Weights of a small transformer language model: 38M parameters.
MLP neurons of a small language model. Each row is named by its layer, matrix (gate and up: input weights; down: output weights) and neuron, and shows model dimensions 176-303. Each number is 500 + 25 x the weight over its row's rms, rounded and kept within 0 to 999. Numbers have three digits each. A neuron's up and down rows have the sign that makes its largest values positive.
After each neuron's rows, "fires in" lists the words (lower case) most often at its 100 highest values on Wikipedia text that the model never trained on.

L8.gate642:474462476505504476505492507509532541520526511506551462483506489485488506510452426478511507479530544507490506486490538526527523451435494487505485520505494459508482539522475480495468502478473492505520489528544461442515494508486501538505495549475459495514501510501527508471484516519507525510528521515527486522533498480493503510482492466495499492499530444509526486476500464502545520472507
L8.up642:539538482513482508542490500512509517495488492512462496493486508488519474507549495490537499461518493531527484490491507464491497545487539491489485462496461518538509482497483481500497520499529459523511511485521484509465495484491474490465441445503487501536450512469504478530471521493485518509482487522474496513506490503513536511485566490500522498469486496468525516523560494509514484432544
L8.down642:513473475479505475586524519557528488507502479532500504520479480482508565533476476495514518510479547500510521531511551484515502485483498481489475509477494492458461537553497504474498492498524506500474516529489514486543481483471489547466483501505473481495530493510493480521481495522488489489518538507505486512527493480518497473503487483521484458496518467451491453485526493490544505492471
fires in: "what", "its", "which", "s", "my", "one"

L10.gate960:512484500504515549510470489472511492515490551426460489477482488488528496515532500485473435481498536502522466500506551509497498521487498510482507534539501472504500502494500473461513540509493488502522493444518487517509497474496531493518482506500501544540511496521501492495475502481510480488516531515501468497473495441455530457487511515493494477515482471516533447480507531487453533449510
L10.up960:531498562523499502453511459496457535506478505483472491503505504475538496562482454483496486480486513498479531492544531535470513532498423479479502547498488503484481484511450504474497507465489527473468515518516516460503500493501488469467486506475471475512497495502488528531511474524538494513536514536488461513537470480507489515517530536514534495517473530562431502503512535477478462482513
L10.down960:506479547491521509449526515493456538466510473519485457495516511506507503534484473497478505476488491516488492506544516528476513466516462466508450512495529486486449438527486502506491522497524496515499513507507497500546491502472466437495537498513484468513481506518460541515523516530542529512541508521508504514481488522538503522455548532543530514500474540526419476539477514471465486500492
fires in: "his", "her", "s", "my", "your", "our"

L4.gate1413:496490460516529496534469503464489540522484493530471469450542508475521507518516492518523500505520503483499546524533511495468556476479505473522518490474506464489491474501521481469554565462524500501532495541471471482468474527480549573540469535493516513463511487488511497498491489525425519497510490486484447498494513529532491478471477477519454528512486512493489491489511455531506530482480
L4.up1413:517489466500488535519481475531501483507478465503463498455510550500554505509507484498552512500492483469502511519495474512456511466468521486492530500497471462480502510532528501487507518486503514494516466522474492477476490478528542533561506517485508520480535511491517482526465483524480501489528481516503514473525484505542500473477479489489466525500519518462505485482541462595492578462516
L4.down1413:526533496519525516511476499483503532477488465489473479487514565509505526518516501516481457513503462496499546495580492514504504499484498474517517485469500529479468467473507533475502542466512494482542482485484459468506474510477511515516487499537518451467498492472486492504491500486453526452505490503471461472523525523501457489510495430530473504503524519489458502491475484521519516490498
fires in: "which", "where", "what", "way"

L3.gate131:502492501489489505470526532568467494497503486509491542471474482474470479471530513468475470516505512501522501521465505494495489517481497507514546544494513478513506546490476472502507506534455500503432482465513471509471508473514524515523496474515535521517489541486478502519517526496475524504520467492506488503513462512482501510510500483476545572488498471442518530523503469525524467476512
L3.up131:482516489505494515508494520539493486496518486504467508491503483498502522497490494509464501504517505487521468484485509511542518482543536509512541518521482488507513494473493464518526499491431511505467527417456467455443478481536512523491484494546523534470486505463523481478476505520529535494503483518509562449488466487525486488488580502534484500487492505458515529509509497517486444503461
L3.down131:503511474546498521457482512517510497509533505493447531483454484499464525514492537505495516489533484499500459367546506483490533481498513510475521528500521506515552497489455473489517463458493511502468479519481495480457483532515519515508501500468486508482555503513557469447506461534537529512502500486491526496512463516490478482512530486487494483502474493484498503562502505516479460519487
fires in: "south", "west", "east", "north", "japan", "central"

L4.gate54:535503524526487517507527499529452496490446556457495493475534504473523490482492497449495501487486528484541517526504525487499473476526497517467538496520494455460455506517518481462537509493495470514542483493474505536511500491533497543479512503508441508469463489497500500523475502488505498468475512487535496509496511446519463481504471464485442468452459528487514488465486477501521481494523
L4.up54:514427491507485491490441517459481496489486511486498495495521487567462515459467502483556534492485470535550467473486502471515523489502492497491504533481475511515459471527484475511544510524491565481488500535504537492489520460472488472507495488484491491513517540502509502521484483472514513492530495522536456492494459461518540490549524496511482475441490533527489545505543483524561474530475
L4.down54:525530476492496484508481500534492563509489513490496518506536534527495459507525481453525524509500501523560505566515496510497488506512509479454503505497490470447465491514501485493519517497498456516486465521469528478507511536521495484462537490523455458505527481476505499503526478463525505451480508520489504476504512473539483477462497497468486520486484495565474498458525488507502504477553
fires in: "both", "between", "constantine", "either", "effective"

L3.gate796:529485488502478494494478495521477480498545492478524508485469467500481503484482515531460531525464508501528493501453517510508525506551508525502519525537523479539511487486521505496518474485515493495512517475501530489462533492545481525509502471504522539531520460512538543461514525519485478475496488520548499478513481462494502521511566476433532535482514525461495531516523515528485478478470
L3.up796:475490483514468459485490516495521523490558530477475554443487467482483476482491542490499543509490509515512499495456497516478519513509520537462480497509485456484492500501495496516512491500480477553504509491494487516460537521525506514438467506528520514465495482522514512455507507510469510503503518498462489488493456526451487503480499472451498549509515498482514525507489486504476502488508
L3.down796:510503495516506507485498512532509511478540514498501573483487487476469502454499512492503561509492467495522495346521483496516518493501533530465480490526475496549513500496477501498506495491509496511508516500476482490476484483490509531473469496480517518486511519514542495473534512538494503500506522506516482500498479515468438489519497472485505520501494522533483532517512478510432490509486
fires in: "south", "east", "west", "north", "central", "southern"

L8.gate523:501471455516533501483459511466532497525528535473472469552492494496506441476508506522514501416491521491482477492486517521492497509496505535462486534488464482508525481476478460503547546502538492534489504501524498497465524517494512518480469519517530496498487509481527515477466493464523495522471491485472468534491479512529452475493521476513524519528486511522536495522489514505543503466462
L8.up523:455484499516475521483507536460517445474500500480475519519493509467527516485513532517489548485480511463484488486479476501488505518488510547490496508505534494491536493453499535514494477496443506516555489478513461470504535476503478510502456517499493497482531503554465492559510435491499485456531505492501500474498464519494485440529475504464513512507525518490508526540496468488540527483474
L8.down523:497538495543531568495493510507526496526488490448527484519521519496489524518493498507491549485488494513535508400538460510523466514522518527536511500464464503528485492488538504495505525473501496513518508529485506473462546469501510541532508517493483524515468514518497507515514480508500468490530432485455513523521485516523543481497527508490444471504504525504504565507465482464506481556464
fires in: "as", "following", "each", "two", "into", "back"

L4.gate1123:521498438500469559493467537490516480458474559485455484501513489537506444479503485461545519497522448491485516512445461485520480530491507491493506540497474474513493516506505479514511511543471479488514454512513531521517451469499549493521503472488479503529493502485516516487492478483480512488492472473554497514501472475492483479511495466490498506490503513453498511499507500541563498513529
L4.up1123:542507487502502499499512481464492517477490550485491490488531501531499508493489480502524548467491476491522536513504496517515460515486501468513515535484487579490462472562498488550545480501524480516535481508512542486508475492500512454484513509538479491506472532469519501492504471486556549474493443490539487509507533470495452483512497472483468507462520516494439477476488498530539475499527
L4.down1123:511530470474505494495489453473521557485497498506499484478477545513490490495505494484507543508470496522538498424545495544510481530536496488460531486501519545471443479570507507537504523457525498507505503520499514500521525520489486468437527501567478474481504492464522527466518481505569536474481488491525495490516529498520463476545521488491467504486507496503390489485495470511493466528531
fires in: "between", "both", "during", "late", "politics", "throughout"

L8.gate622:481482485543513472498465498511532477515511492519522554472541474525502486487542478506508483452493529484515493489466495558532536476506499549475511524490497491524498493519480495542535507479457524482497527483481470479483500475536498508512448511534518568452511486523529492536513513484486515515537496484450504500462515499512532493491467484490492490518518485493552511518516504483511514488524
L8.up622:497472492517495533492494505492485492462470482512494472480481495505500517502510481531454523495473530458524463523506528504531486483477487514482482518499525507458466530494517490517501537452483512462441510485453517493485545494552521509557494545542526489527511479477488499513534462495473526498500517501513480495498449483454478466495492498484454512506487481530495424502491457511505477502497
L8.down622:471473500528481517500504524458489518506507435542548502482507461499476498491498484486411462440501512468540499439478528543544463512505535495529480512507475505538493499492475485509487487511516485511481507478453535509475512484484477549507487540461481517478518530497533505495494504516524524510477506500520545487481505434468526502533551486513507511479454516519484494481497497509536525504524
fires in: "of", "two", "who", "following"

L3.gate1316:535466496504496489503490462541526465525515469491525471464501505472540496486479507494470467517491477484508516515479479506519491498505463498519492515460478494528541530512532479468504478517459497476465526541530464513488477493473530467472508441468510498506529495488557497491503507524496451488502483560505501520533459529459526466484484510493500534507507518457532538524470470476505508464479
L3.up1316:563472512514471501462462448526483481533494524510514482458530495476508512477465516463500472516519484499478538504497502473540512466534473513462512521477502483524519453530535479501498492499496497474476532533494455501491459490481533484476518514498526471493547462498539482465495487512482490468476488560486530475527453506461504482494486508521486533541513496460510510521491454495503491485516
L3.down1316:490474528503510487493491482514496528538515505504504486508509528498483495487501500470467504513500501490483468376519487506512494482512453497508498515495507519525568472504491496492480436483510513495487531534508508512499469513501499491454528501502477484469527492483534478468534504528484464486497488524513481500527493523452456506456527501521550529491479539507471529508484476471503502532481
fires in: "south", "small", "large", "high", "north", "highest"

L8.gate802:519464463512515480490520508532489448497501514502539565514486478505496473493516448524483457506502526523486458509495568515502502468496497514530519478479464495487507531521503478550537478514483509482503485470527447543523472517529485551550489541521497479518536490493507447544515519505485510498491517462488516543451490519478506519520492516512485477465508490512504487496517462519528502493493
L8.up802:504473472504536515490518485556500476477523455539489557515519536501528492517492472498484499504483515496505505498507507481490517484461527494494550497499532500535509476484523559538544502497486485494498486488468474550476486486491472456486527505521514487478463516503523457521495490488506485492510489499474490513473514498485448493494523511505508470468469502475504499483477483499483495492520
L8.down802:537494534494525510521446522480476510451474548532510503467421471521553530546546488491516484480522518502499531505500523516517483531474464472490482519496499506493524488469482481452472487469498480509469462473481506535536493494492533484483510478545526479503474516489501538551476497519499492503514500534471518501470497498509510516532515480509442479532510523495521439485486486500463516507478
fires in: "who", "he", "she"

L10.gate838:513503515469489491465488474495495499479501543460500513509473514485524441532518494502491499523468522516482537523492505508445493541508468485498491464507493467506482489493492503483540506517495495546497531513503495501521523471481506576515499536510486518505530486463507476470501519498512544506481507490485476501525530519512535506524503475460492458506447531504479498473541454460480502497505
L10.up838:549502487448502538477457459491489522462448497463484498500498525469492492523458566506493500489496529501481465515500522506498478486476480498481526518485524509481494497468507511518516504520495474507502553442548500531455486499540479522466480494521450521519487474506535524479495498504523489506525532561481493508501475538499516500527465490473485477425490514519500441498527481508548501473470
L10.down838:512513509453537519507496498486484494475505475493525490480516494527494488495491513492540503499482481513471506520464474476473509527515481469480485517514485471541509478504518487505517528533491503470486530506535528519509465567520520493490486455527532516517497490504508451480520532432550500480498506484473527505516507492512542511541554525504484463484452547532485469512553485522484478514464
fires in: "her", "back", "his", "their", "by"

L10.gate1362:481476511468524457534506461494479511506504543502424485476493465485499505525484517498479500477484525517474491482509490486498526495502478500553511481490473437510502498499494504518565505529448469490566471448490488470460513503517510549522505497505479537481485492501456500492516501490506468504530476539484471490477498463499562523517547527487483509485520494541531500524526495476506495546518
L10.up1362:541526502457519510522493535501529510489498473410504523534474503494532506505493487505477457518522521508526490491503462489506491511500516529504546523487499495478501526533538523521478512526513472503442473503504475476504495482517534459490485462502515518454526510492553510525473546522501506497501495452512495452498504564485499503490485474503536488501484427513493492487503451494546497472498
L10.down1362:496479519504514508506502519524480500502498515522462506488482533518492469530524502481539494523542481533543463440476472535526529507476470492487498496480450476494479530478501492524534545508462542494444500473467454535504484469519549502484477471543504451488525497517491538498513533480505517505513527493495501526506475488506541529552535516523499491464492495500487495487520511527476485474525
fires in: "he", "she", "it", "began", "were", "on"

L4.gate711:517523480476513518519536564514491501436506534499475492472539523458486508497500480522515487504479554507500469538475521491514510531493468487474512490501469520504500478499515506531487541546456515475506496481522504515518514474503456445528529495470538545454480485533519510548506467466487538521450459492532496523515490491485530513462531530500523528536522541475503515489526438499499549543471
L4.up711:521503521503488494487502464498507520472488491534492546494476473501512516492453500506506503481493471501492469497537496437479497529541518502491494523501490481487485480532527491514489512492462550523511533503509494506468510526522490488450477487512520563476530535503528492534480473464463486493490530484485480500486493511515555536502507492489496504551491539467479461487520555466488519532537
L4.down711:510510506482520516498465477521496519476504504545506528496472459527517499463498477517473449490506507476496489415547518464467517501522524488483508507519478499534509446521527496511441473457478495526535535481537501509497522508509526496447509490476537538482514536465503469530514489501506521497486501486509470500495516503488519526606490493497533489499516504473474449471499521462509515520502
fires in: "children", "parents", "people", "woman", "girlfriend"

L10.gate355:518488492506528501456504525520498533536486447456496499484473503484458505480473504477485499498503454505505489480515542452506512548534487520491529528509506518481499493455505517498499514529477517462494471474508546535512520456480518510505545485522500504510536489501556487514486476573500493512519488529539459460544471494469544510499506514516494520469481513458498543542469486491491483523495
L10.up355:514469529557448515488463453483503502500482489508474557518493503478540460460480551493505496508493523521498459496495530516520546493508517488532486517499499461494524527523468450487533520478462494503494480510496468435513470501497486491529501469517476517505518501494477481508480496477523513469489522522459513483498461483478475496477478498544515464476481510495562519544501483520480471479545
L10.down355:500530505512500508500487530464457503506485505465480505477488498499489480463499511494478517476486478497487515489475517490507523525495526551499470508523488509521540513507480516473480532504514496476483580538498492506545486475510480504545528480489497489520514465531549476480470510531484473521539457544486496460471497551498518482522506528521488519491510514486528520512467502516538482472505
fires in: "south", "to", "north", "hong", "east", "great"